MLP neurons of a small language model. Each row is named by its layer, matrix (gate and up: input weights) and neuron, and shows model dimensions 192-255. Each number is 128 + 32 x the weight over its row's rms, rounded and kept within 0 to 255. A neuron's up and down rows have the sign that makes its largest values positive.
A block is one neuron, or neurons of one layer that tend to fire together. Before each block is what it responds to, as a language model described it from the Wikipedia text at the highest values.

Responds to: Mid-word prefix fragments
L10.gate69 [ 95 149 135 135 149 127 155 143 131 162 119 118 110 132 120 107 163 119 114 147 160 142 133  96 102 116 138 149 180  69  15 112  71 137 146 128 119 171 137 121 147 203 135 124  64  99 142  91 126  50 192 102 125 164 184 165 118 156 115 139 137 190 117 140]
L10.up69 [101 184 101 105 165  75 104  68 130 169 187 109 102 159 123 108 153 156 112 150  81 186 140 105 176 112 148  64 145 127  77 142 149 152 161 108 127 188 130 120 205 152 127  89 121  93 107 121 158 168 112 118  61  95 144 144 105 172 176 115 140 119 153 181]
L10.gate86 [164 152 178 109 125  80 159 158 147 131 139 158 125 105 110 111 119 114 128 178 120 198 100 110  84 128  74  94  92 137 151  66 123 125 132 122 137 158 159 181 176 184 144  71  78 105 135 150 128  48 139 112 150 100 102 174 138  69  89 171 119 129 170 144]
L10.up86 [118 135 125 161 104 131 126 126 173 119 185 113 153  89 129  99 137 132 144 107 122 128  97  94 154 125 119 150 165  91 115  92 136 196  79 126 103 100  96 123  94 112  73 128  97 124 150 144  98 202 171 186 135 139 104 170  89  42 132 134 100 110 141 102]
L10.gate96 [133 157 106 147 152 134  90 102 118 131 156 106 115 107 109 132 167 161  64 107  91 127 134 140 159 144 162  96 158 158 113 112  70 164  32 136 209  88 129 126 144 120 114  63 171 158 157 168 200 148 171 114 144 160 142 165 108 106 147  78 134 117 111 121]
L10.up96 [110 160 159 125 170 102 104  73 165 180 158 142  91 174 129 111 116 118 187  95 142 127 136  96 156 180  82  91 114  88 103 181 118 173 135 116 139 152 119  97 101 189 110 145  92 166 100 133 106 139 148  75 219 100 102 137 103 108 196 148  98 119 151 157]
L10.gate582 [138 131 110 117 135 126  82 109 108 144 141  97  91 149 159 165 140 106  84 136 113 143 152  83 117 105 163 101 137 157  96  91 150 158 127 122 220 183 105 149 112 198 132 124 160 158  93 133 178 176 148 115 146 168 134 121 187 177  74  72 129 140 101 221]
L10.up582 [139 116 117 183 134 144  93  94 148 122  99 128 106  80  93 156  89  59  78 108 144  99 132 106 158  53  77  92 198 133  91 142 162 135 159 156  90 174 135 158  98  56  75 156  77 100 179  64 112 175 122 122 106 108 142 132 146 175 112 138 103 110  91 130]

Responds to: List item separators
L8.gate552 [176 146  55 125 100 103 107 170 111  89 230 120  75 187 138 138 156 104 153 116 103 145 151 167 125 167 171 127 110 161 145 145 106  58 112 141 163 169 180  79 123 138 149  85  92 125 168 108 169 126 116 192 133 153 106 162 162 131 173 193  91 135 154 129]
L8.up552 [132 137  76 126 161 151 191 168 125 173 155 218 178 138 132 109 156 124 150 135  95 150 140 155 125 125  89 149 129 146 104 137 107  97  79  98 195 130 149  68 141 100 128 148  60  56 137 114 117  83 135 115 155  65 128 136 207 122 158 189 107 129  99  97]
L8.gate569 [125 118  62 127 122  83 138 138 110  77 124 103 110 152 184  81 117  97 148 124 143 126 194 125  87  91 125 152 123 183 135 178  95 123  79 151 110 109 140 101 140 161  84 158 100 174 104 107 128 131 125 114 132 176 214  85 204 173 114  98 114 130 185  88]
L8.up569 [135 162 152  80 165 157 118 152 187 108  92 111 106 117 138  86 146 113 123  92 147 138 145 129 150 124 124 111 115 146  73 165  60 115 146 129 115  99 128 102 196  75  98 131 108 162 182 128 175 132 208  99 106  89 139 119 120 115 130 116 134 164  85  95]

Responds to: Word-completing final subword
L7.gate97 [146  58  61 122 122 123 166 183 192 122 147 130 132 105 132 143 146 179  94  92  61  76 130 156 173 115 110 155 117 130 131  73 155  97 216 146 131 135 109 149 165 183 155 107 125 219 111 153 101  89  79 189 119  78 191 135 151 141 152 195 193 134 177 109]
L7.up97 [154 127 114  64 153 164 111 120  45 124  79  72 135 155  79 154  84 116  91 116 145  88 143  93 106 186  87  95  92 136 125 156 158 103  56  65 150 126 119 202 155 104 107 107  90  85 146 116 102 156 123 120  84 194 145 107  73 106 152 107 149 163 133 120]
L7.gate229 [137 104  82  71 129 172 167 168 160 161 111 120 115 111  75 188 110 110 131 131 133 110 124 160 129 183  99 147 124 113  86  79 160 121  98 109  98 125  85 132 141 177 103 165 175 105 127 120 123  97  90  97  77 116 162 109 113 125 115  89 174 143  90 156]
L7.up229 [108 134 138  78 121 200 149 131  86 107 133 146 153 173 118 101 122 161 157 172  43  75 131 112 156 172 115 124 146 120 112  40 155  88 136 145 111 120 153 171 137 176 108  96  67 110 180 123 154 134  81 105  98 157 104  93 167 107 138 149 138  84 114 140]
L7.gate336 [148 157 105 110  65 131 141  98 162 140  73 120 137 167 116 102 185  19 150 116  93 131 143 178 100 164 108  78 144 121 126  81 102 128 145 136 109  99  74 120 138 148 119 155 156 136 171 187  96  81 127  75  68 176 136 138  99 115 146  96 104 159 137 125]
L7.up336 [121 145 182 171 148 121 165 173 116 118 152 143 133  67 138 133  72 126 141 144  64 118  87 185 133 206  46 121 168 134  82 138 109  72  97 108  74  75  68 121 151  93 143 112 128 110 153  71 159 164 147  96 167  86 172 114 183  94 137 145 135 129  90 114]
L7.gate495 [172 170 172  66 120 114 147 131 120 126 101 116 118 112  98 169  90  93 142 168 111 118 150 139 121 141  90 117 147 107  79 197 123 106 158  96 138 123 118 101 120 201  90  88 132 153 167 151 194 116 130 107 130 188 117 123  78 122 108 175 120 150 125 129]
L7.up495 [163  98 110 138 106 136  84  84 148 197 115 120 122 144  89 172  73 104 118 119 141 140  87 193 136 110  88  78 139 139 131 168 115 108 140  61 118 119  96 147 183 157  89 142 120 114 100  71 108 108 143  96 187 134 117 119 138 113 153  70 142  91 132 117]
L7.gate503 [116 161 138 102 146 111  77 150  78 134 210 109 150 126 107 111 148 162 126 119 183 120  50  95 101 136  95 163 148 159 110  95 150 107 146 169 123  88 126 162 169 193 152 158 136 174 114 110 168  99 157  97 119  95  99 145  48 118 115 160 159  77 151 141]
L7.up503 [168 138 136 157 159 148 131 134 195 109 180 148 101 137 115 143 139 117 102 139 102 111 101 174 142 163  81 140  81 109 107 105 115  79 181 149 115 146 149 164 122 151  71  99 163 132 154  74  78 102 123 107 133 126 128 141 100 167 173 129 167 118 134 221]
L7.gate504 [191 157  84 115 153 124 116 127 127 141  93 155 181 155  94 140 131 114 118 131 168 121 156 180 106  84  81  69 145 102 101 147 148  99 158  63 142 189 160  97 110 144  49 147  68 140 188 148  94  80 137  58 151 131  77 134 199 117 145 132 165 176 138 127]
L7.up504 [150 121 147  42 141 118 185  84 125  65 104 185 127 145 118  71 169 127 147  82  59  89 124 118 151 162 158 105 123 124 145 154 139 128 136 134 122 144 130 120 201 105 189 165 156 112 137 176 190 143  88 114 118 181 123 107 193 171  85  48 145  81 141 191]
L7.gate543 [138 140 127 160 109 141 212 112  91 131 133 150 138 161  67 114 107 123 129 145  35  11 119 203 123 175 192  95 187  92 110 188 159 122 147  92  89 148 125 127  69 126 160 108  95 163 171 159 151 166 108 165 163 167 150 156 106 190 155 132 163 109 177 139]
L7.up543 [160 171 171 129 182 102 144 160 137 141 135 133 179 175 112 141  99  93 155 209 111 213 118 141  96 172 103 158 124 143 129  77 151  97 151 120 113 163 120 116 118 177 148 135 132 119 124 126 115 102 136 189 109 180 109 102 137 182 121 122 170 121 121 155]
L7.gate620 [ 87 146 118  96 164 160 155 126 122 138 135 140  90 154 102 118  83 109 110 140 147 103 109 182 199 121 143 106 103 101 122  87 121  70 156 140  78 152 144 219 134 153 116 120 115 156 103 137  76 104 113 129 115 165 146 157 203 155 121 110 203 162  49 151]
L7.up620 [104 119 197 118  66 120 177 106 152 109 169 175  77 119 122 138  52 130 127 136  93 119 141  95 147 140 158 108 134 176 188 114 117 101 130  61 113 101 164 110 107 212 152 141 104 157 130 112 187  99 126 134 199 142 107 171 147 137  87 133 102  73 102 197]

Responds to: Separators in score lists
L7.gate116 [137  88 115 162 105  59 164 108 176 144 207 117 185 130 128 166 127 153 134  87 104  79 164  77 125 184  86 144 153 106 137 125 117 137  54  95 169 160 128 122  96 146 144 182 148 119 184 126 119 150 127 101 124 166 142 105 105  72 120  93 116 137 167  97]
L7.up116 [ 96 117  91 136 181 150  85 107  60 194 141 128  80 109 121 197 135  57  98 160 144 131 171 104  92 147 121 130 102 116 104 134 136 120 145 111  78 123 108 140 159 218 159  84 146 155 159 146 106 121 142  84  95 112 121 167 106 121  76  91 121 151 151 120]
L7.gate145 [159 128 136  61 102 224 160 138 103 106  91 142 122 176 158 146 152 165 116 174 134  96  67 151 115 136 108  46 111 122 134 134 105  55 111 164 122 130 140 141 121  53 172 128 115 112 145  89 128 106 128 125 184  73 112 120 132 138 134 214 102 190 159 150]
L7.up145 [133 100 106  98 120 116 119 193 120 110 150  46 141 156 124 153  88 178 155 167 116 103 119  99  99 130 136 108 173 125 143 108 160 138 108 126  90 163 133 129 143 119 105 153 119 125 135  90  94 129 122  57 149 132  80 101 132  96 121  98  54 150 108 144]
L7.gate244 [135 112 177 159 129 134 137  89 108 101 108  97 146  92 131 181 115 147 117 120 133  90 165 148 154 144 146  28 113 129 149 184 145 127 127 137 134 163 102 101  94 147 137 135 133 142 146 120 112  96 149 165  93 145 129 169 108 163  79 118  64 128 136  70]
L7.up244 [120 151 121 149  97 130 100 114 144 110 151 164  87 145 110 111 128 104 134 123 122 158  82 135 175 132 203 116 153 133  87 107 115 145 114 125 200 179 152 115  97  89 146 121 139 101 114 147  90 138 160 108 148 112 152 134 112 147 178 191 131 178 162 127]
L7.gate301 [108  98 150 115 136 166 115 162 123 162 155 109 119 131  65 249 156 107  99 129  91  92 140  93 130  63  92  80 171 169 106  42 102 111  92 142  97 150 116 144 163 146 135 170 147 138 157 131 152 182 116 145 145 110 120 112 136  66 104 149 109  83 115 112]
L7.up301 [124 118 139 129  93 148 140 138 138 144 117 152 143 158 121 158 125 148 143 158 135 116 183 114 100 161 111 120 170 173  95 133 137  86 128  64 151 149 102 128  75 202  93 109 161 140 185 103 182 137 151  99 183 142 142 104 146 144  93 139 109 103 218 114]
L7.gate328 [128 137 130  65  52 119  69 116 138 134 146 142 113 163  92 115 172 159 120 117 174 133 129 135 132 155  94 140 126 140  93 181 177 152 117 109 147 185 139 129 149 119 173 122  94 177 200 114 135 209 141 160  33  78 166 161 147  92 116 157 129 202 127 146]
L7.up328 [131  93 138  95  88 142 176 150 135 127 182 145 154 116 129 104 138 130 127 162 102 172 156 121  91 104 122 130 115 163  92 126 136 139 173  86 178 162 151 133 126 146 171 200 127 102 161 113 133 140 104 153 148 138 120 114 106 107 147 165 152 131 121 127]
L7.gate350 [151 126 121 103 161 117 104 164  84 119 176 117  80 119 143 163 133 170 110 172 141 122 121 134 181 141 145 114 140 134 144 159 129 111  71 150 135 133 108 125 170 123  71 189 143 148 149 152  79 175 110 143 141  99 101 107 141  88 132 124  94 158 108 104]
L7.up350 [179 119 150  61 141  51 145 159 132 198 144 159 148 142  66 178  98 114 144 102 163  90 120 119 123 106 113 101  90 109 133 117 140 112  94 107 123 177 182 114 105 138  81 137 215 165 117 129 113  62 117 113 116 197 156 137 108 122 126 100 166 101 120  93]
L7.gate389 [124 144 153 122 133 151 186  70 170  84  88 136 140 141 146 120  92 113 164 119 100 164 142 173 124 127 189  97 130 189 162 135 152 153  80 127 161 103 123  94  94 155 163 212 124  82 142  82 163 183 155 112 148  48  70 159 118  85 125 172 127 175  90 103]
L7.up389 [102 152  39 155  95  90 137 129 129  98 148 121 156 172 174 124  88  88 144 134 132 134 154 159 140 199 165 133 119 134 129 147 136 117  92 110 144 177  90 108 162 173  97 159 182 135 129  94 162 137 159 174 113 120 130 124 132 158  89 111 112 145 141  87]
L7.gate576 [139 136  40  79 141 165 157 178  84 152  95 106 129 177 121 121 139 110 157 159 139 191 111 186 105 142 147 176 132 112 149  96  97 101 108 100 100 128 133  90 130  99 136  59 135 139 184  93 139 210  67 102 129 123  97 159 167 144 141 158 116 189 144  98]
L7.up576 [113  71  77  72  78 133 142 100 154 152 165  56 120 167 126 127 170 152 127  81 158 128 137 168  52 157  86 113 146 156 182 101 142 129 168 178 127 135 142  93 121  96  77  86 102 125 115  43 152 196 126 140 149  85 157 109  92  95 121 196 161 125 136 140]

Responds to: Preposition "in" after nouns
L7.gate172 [178 112 137 140 106 142 136 126 189 116 101  85 106 122 111  70  50 146 175 129 141 122  96 156 134 119 103  83 111 109 145 132 106 128 160  65 111 126 202 179 127 136 123 146 117 161 142 151 117  94 114  83 157 125 195 123 114 145  85 166 134 144 102  90]
L7.up172 [132  91 132  82 155 139 129 131 130 144 109 171 142 128 103 107  89 109 112 104 137 136 118 153 170 148 104 125 102 143  76 217 179 178 135  95  89  64 156 136 113 115 138 140 126 120 165 140 127 121 153 124 110 183 162 118 137 106 131  94 144  98 126  83]
L7.gate178 [146 121  93 124 140 160 130 129 144  81 130 117  91 109 175 103  97 128 120 155 137 131 107 146 137 140 126 162 128  86  86  94 114 170 121 139  89 133 194  98 128 128 107 130 112 150 178  76 112 120  97 123  99 114 142 199 105 219 129 157  96 100 141 165]
L7.up178 [ 90 111  85 141 122 131  59 113 125 162 108 153  70 109 102 102 149 139 133 131 109 165 109 140  98 115 110 129 114  83  67 169 103 129 139  88 116 135 159  91 164 125  86 111 111 130  28  94 107 155 133 119 109 147  71 142  92 120 189 182 162 172 139 173]
L7.gate264 [103 141 172 130 129 103 145 122 171  97  48 131 151 138  92 140 101 133 154  90 129 111 108 132 130 131 147  95  93  88 102 149  94  92  97 126 166  39 127 171 158 123 100 190 127  94 160 167 147  82 141  99  67 197 134 118 115 124 212 146 131 122 129 105]
L7.up264 [141 120 109  92  88 119 175 182 151 142 119 138  46  96  88 157 114 111 120 161 105 127 127 154 173 152 165 127 105 113 136 161 145  54 128 116 133 101 140 130 121 182 132 129 150  83  42 129 129 128 141 142  91 149 130  96 113 157 109 129 149 170 121 139]
L7.gate352 [114 113 138 163 188 122 115 136 175 121 159 138 135 167  92 112 123 128 193 126 116  99 121 144 161 187 140  79  76 140  99 124  81  89 127 103 123  90 159 104 112 129 156 129 138 103 150  90  91 125 149  92 167  91  88 174 205 133 157 154 117 185 100 158]
L7.up352 [139  97  79 136 104 119 113 143 120 153 115 121 174 133 145 136 144 115 153 133 126 151 107 152 121 226 163 171 139 135 136  97 126 190 109  90  89 131  66  55 218 128 156 116 182 154 117 158 167  90 151 106 128  92 147 136 125  70 133 154  96 123 164 104]
L7.gate387 [ 76 174  72  71 169 172 129  65 115 127 158 143  60 134  80 161  92  86 127  93  87 120 106 119 159 172  90  72  86 132 156 113 101 139 136 165 141 122 129 177 138 132 136 179 127 156  59 147 156 106 155  71 132 106 142 116  86 111 152 128 199 107 146 164]
L7.up387 [165 176 108 142 181  98 140 114  93 132  77 119 127 129 138 129 146 121 171 161 134 183 176 177 191 195 109 135  92 101 149 160 156 120 130 115 102 115 130 197  90 112  99 110 124  82 191 118 102 120  83 104 158 147 156 135 134 149 162 132 154  95 103 128]
L7.gate417 [112 125 135 187  95 114 119 159 138 140 146 138 137 170  71 119  46 144  87 147 189 184 123 129 120 107  94 171  84 120 144  94 170 148 111  90  90 134  95  35 132  96 101 119 127  96 152 160 140 118 121  52 118  83 134 118 104 160 148 150 110 163 131 148]
L7.up417 [152 169 251 117 117 114 128 103 225 106 107 205 106 146  80 106  98 125 198 143 112 126 155 112 123 127 106 179 152 124 121 124  96 140 138 126 165  94 159 144 142 140 193 196 192 114 131  97 120 103 132 158 112 132 110  99  80  83 154 147 127 197 143 146]
L7.gate507 [158 150 114 125  86  82 131 137 162 153 118  91 136 140 141 156  50  88 100 119 144 157  67 161 166 135 148 107 167 131 124 104 170 131 144  92 121 160 142 136  74 110 139 143  60 135 170 161  84  98 183 187 124 117 132 135  81  82 113  96 148 103 147  92]
L7.up507 [117  82  96  93 138 123 174 126 133 122 118  95 163 109 102 100 146 106 166 138 140  96  96  92 129  96  83 150  96  71  58 164 119 228 132 179 157 134 115 107 108 176 141  77 126 132 106  92 151 165 143 154 113  88 110 129  79 108 119 121 142 146 195 139]
L7.gate530 [138 157  83 128 145 147 154 165 174 173  90  82 149  84  96 107 149 145 184 119 127 147 136 156  86 113 143 127 105  94  65 137 146 180  91 143 171  93 129 168  96 129 101 154 171 124  82 189 124 123  87  98 104 124 113 191  74 142 146  37 174 115 143 164]
L7.up530 [124 132 123 123 125 107 126 113 115  86 164 136 159 118 160 183 158 110 168 133 126 123  67 165 145 130 124  61  91  53 160 100 182 105 204 117 135 174 151 139  95 143 127 125  94 180 160 162 200 162  95 113 180 114 167 115 123  80  96 106 117 187  92 115]

Responds to: Subject head noun end
L10.gate80 [150 123 124  87 163 200  90 108 117 110 103 145  98  63 159 113 137  89  59 147 106 126  98 141  88 126 115 128 101  54 157  84 146 183  66  94  75  85 137 107 140 151 144  86 191 112 207 101 200 192 125 143 105 101 161 118 100 106 146 157 144 139 175 107]
L10.up80 [127  90 158 145 167 110 135  96 192 114 105 153 110 157 129 134 120 103 137 168 162 111 184 147 102 156 120 240  96 153 167 169  77 186 113 177 144  86 162 123  75 181 121 112 139 152 167 116 109  94 129 150 143 150 119 130 196 149 131 151 175 133  62 189]
L10.gate108 [110 135 121  98  55 217 147 147  87 111 121 149  72 133 166 170 136 102  98 118 163 113 103 122 156 147 143 190 115 139 157 137 103 145 144  69 118  52 104 185  98 147 101 141 137 105 124 210 129 129 135 137 126  91 133 100 106 143 142 144 151 113 189 155]
L10.up108 [ 65  95 155 113 104 124 188 103 118 167 166 151 158 126  94 152 130 100 170 114  80 101 128 163  96 148 121 156 124  97 180 124 167 143 177  90 144 128 184  79 135 146 117 159  96  62 148 162  94 139 111 134 126 143 129 140 154 128 132 156 124 153  85 174]
L10.gate226 [105  89 152 104 114 183 125  92 130 126 104 146 132 168 129 123 102 181 147 159  89 127 153 169 129  79 110 129 201  79 134 130  96 141 177  42 154 126  87 121 147 105 121 157 101 201 133  68 147  99 201  75 134  71  93 144 122 164 115 125  91 135 114  97]
L10.up226 [170  78 101 159 164 114 139 119 100 112 186 126 108 127 110 129 103 124 131  79 137 154 128 150  87  79 117 145 126 112 131 157  96 112 123 127 152 117 153 101 102 159 103 174 151 140 195 147 110 172 157  96 193 165 126 166 126  80  91 111 139 110 170 118]
L10.gate598 [123  92 140 104 169 164 113  78 149 109 138 144 118 114 117 153  51  94  96 186  94 107 155 126 103 109 106 113 115  41  63 134 107 132 114  99 176 150 110 167 148 158 185 118 114 173 147 111 161 165 160 150 211 123 114 128 105 134 176  74 182 199 106  99]
L10.up598 [105 105  63 142 111 118 161  99 129 130 139 144  85 138 147  97  91 110  96 161 145  89  74 120  86  98 119 117 128  91  91  96 102  91 179 212 135  83 167 138 103 131 106 143 134 153 167 138 136 167 157 141 107 175 108  79 106  97 161 134 112 154 129 105]

Responds to: Postnominal linking prepositions
L8.gate110 [146 146 138 183  98 139 141 148 176 154 145 106 107 134 100  95  88 172 170 180 107 149 131 176 100 206  51 129 120 125 101  70 121 180 164 116 105 204  80  89 142 143 179 130 103  83 114 116 118  97  82 137 167 158 130 166 102 143 149 124 135 128 122  99]
L8.up110 [124 136 162 129 150 108  94 136 153 166 179 113 165 181 146 120  86 140 187 158 112 188 150 142 136  88 164 116 109 141 123 143  83  85 147 121 159 114 118 172 202 160 118 106  85 161 127 188 140  90 126 116 151 101  80 207 177  78 188 120 160 135 128  82]
L8.gate251 [131  85 195 150  99 111 130 138 150 139  82  73 126  97  46 116 133 127 152 137 123 152 120  95 140 111 131 112 118 114 147 105  85  66 152 145 183 160 141 103 129 162 182 132 131 106  97 118 127 146 118 197 203 127 135 164 124  93 146 148 154 107 134 171]
L8.up251 [ 66  89  95  71  64  93  75 188 152 108 124 162  91  81 118 116 126 117 107 216  81 117 145  73 149 165  70 183 104 158 116 128  83 170 129 124 156  52 112 137 152  81 106 154 128  77 162 155 151  48  93 112 112 131 128 130  81 145 151 136 111 157 147 179]

Responds to: Sports table separators
L10.gate174 [159 115 136 124 122 167 134 143 146 187 114 109  88 102 135 149 131  95 113 127 157 218 135 137 153 166 117 216 145 124 125 104 147 123 106 178 161 120 167  90 164  96 153 134 102 123  93 155 102  83 109  81 101  82 103 114  84 124  84 115  88 148 117  88]
L10.up174 [145 144 129 161 128 142 138  84 113  80  94 153 175 118  68 160  98 100 109 100 100 141 146 127 172 164 122 119  89 130 153 138 145 119 136  91 154 158 175 111 126 187 123 168  37 109 129 112 199 131 139  97  95 161 119  98 148 159  87 149  95 165 109 115]
L10.gate325 [128 127 123 141  88 158 105 127 223 232 190  99 110 157 116 170 110 137 130 142 129 173 191 214 132 171 188 138 114 128 129 132 151 116 118 156 130 131 205  83  77 123 164  95 103 101 152 132 123 122 159 136 109 121 149 129 118 139 144 108 101 143 151 154]
L10.up325 [161  85 118 148 123 110 186 149 134 165 135 109 157 145 114 137  94 177 211 153 140 149 133  45 107 115 129 133 138  67  96 138 164 119 125 112 169 149 120  95 169 100 154 121 131 159 135 146 159 110 167 166 138 172 122  54 122 107  84 110 158 132  85 147]
L10.gate346 [134 139 138 117 143 114 105 110 135 158  92 119 128 122 129 144 123 114  77  86 119 111 119 210 127 130 138 109 196 114 113 158 135 192 143 150  66 142  94 107  94  94 145 139 123 201 150 237 167 123 140 100 155 193 155  83 132  54  87 110  63 149 112 136]
L10.up346 [122 112  39 163 133 163 120 112 148 153 172  52 160 140 176 129 169  68 210 113 145 129 137 162 118 134 103 146 173 123 140 134 132 162 118  99 189 147 112 148 185 117 173 123 154 103 152 170  84 177 158  90 163 186 118 151  76  78 110 100 134  99  65 178]
L10.gate519 [ 90 139 122 155 117 124  81 185 158 195 155  38  33 134 191  71  74 140 152 135 153 148  48 135  86  83 113 159 145 117 129 112 128 136 106 112 159 129 120 112  93 126 162 180 165  85 156 160 153 131 168 157 142 124 156 120 169  90  96 142 140 117  84 168]
L10.up519 [103 126  61 153 190 142  64 118 147 112 114 109 139 145 103  67  91  50  86 208 132 151 129 134 125 125 114  60  68 122  91 131 163  53 129 130  91 144 117 176 115  93 194 102  86 111 201 126 138 109 138 127 145  63 158 100 150 117 179  86  97 146 156 149]

Responds to: Proper-name final pieces
L8.gate375 [142 139 104  57  99 119 128 145 111 237 133 143  87 120  79 142 101 106 134 191 120  82 102 116 116 133 145 170 199 157  78  78  86 123 154 158 142 155  95  94 100 127 122 131 181  74 142  94 110 130 113 112 113 116 136 157  92 122 109 179 121 114 172 107]
L8.up375 [ 78 167 148 165  84  69 110 171 137 108 144 133  90 117  89  98  86 136  84 142 176 107  83 131 150 123 126  50 212 120 156 144 133  85  73 178 143 150  72 160 167 156 140 130 133 146 112  69 135 134  80 117 123 139 113 129 139 145 127 123 132 151 121  90]
L8.gate570 [ 81 121 116 146 133 121 139 131 120 133 114 141  77 133 136 134  86 100 113 178 142 167 146 144 106 142 136 110 109  96  82 147 110 102 128  99 129  98  52  82  74 141 157 112 181 179 118 163 148 177 152 130 167 148 182 119 107 134 113 142 128 131 151 147]
L8.up570 [ 90 139  82 197  97 140 165 129 138 113 121 124 139 120  95 125 167 132 117 170  87 133  83 165  78 150  81 148 141  98  95  70 157 155 144 115 149 133  91 122  91 185 120  64 145 183 104 148  91 152 133 125  65 137  98  81 142 159 100 110  80 150 112 149]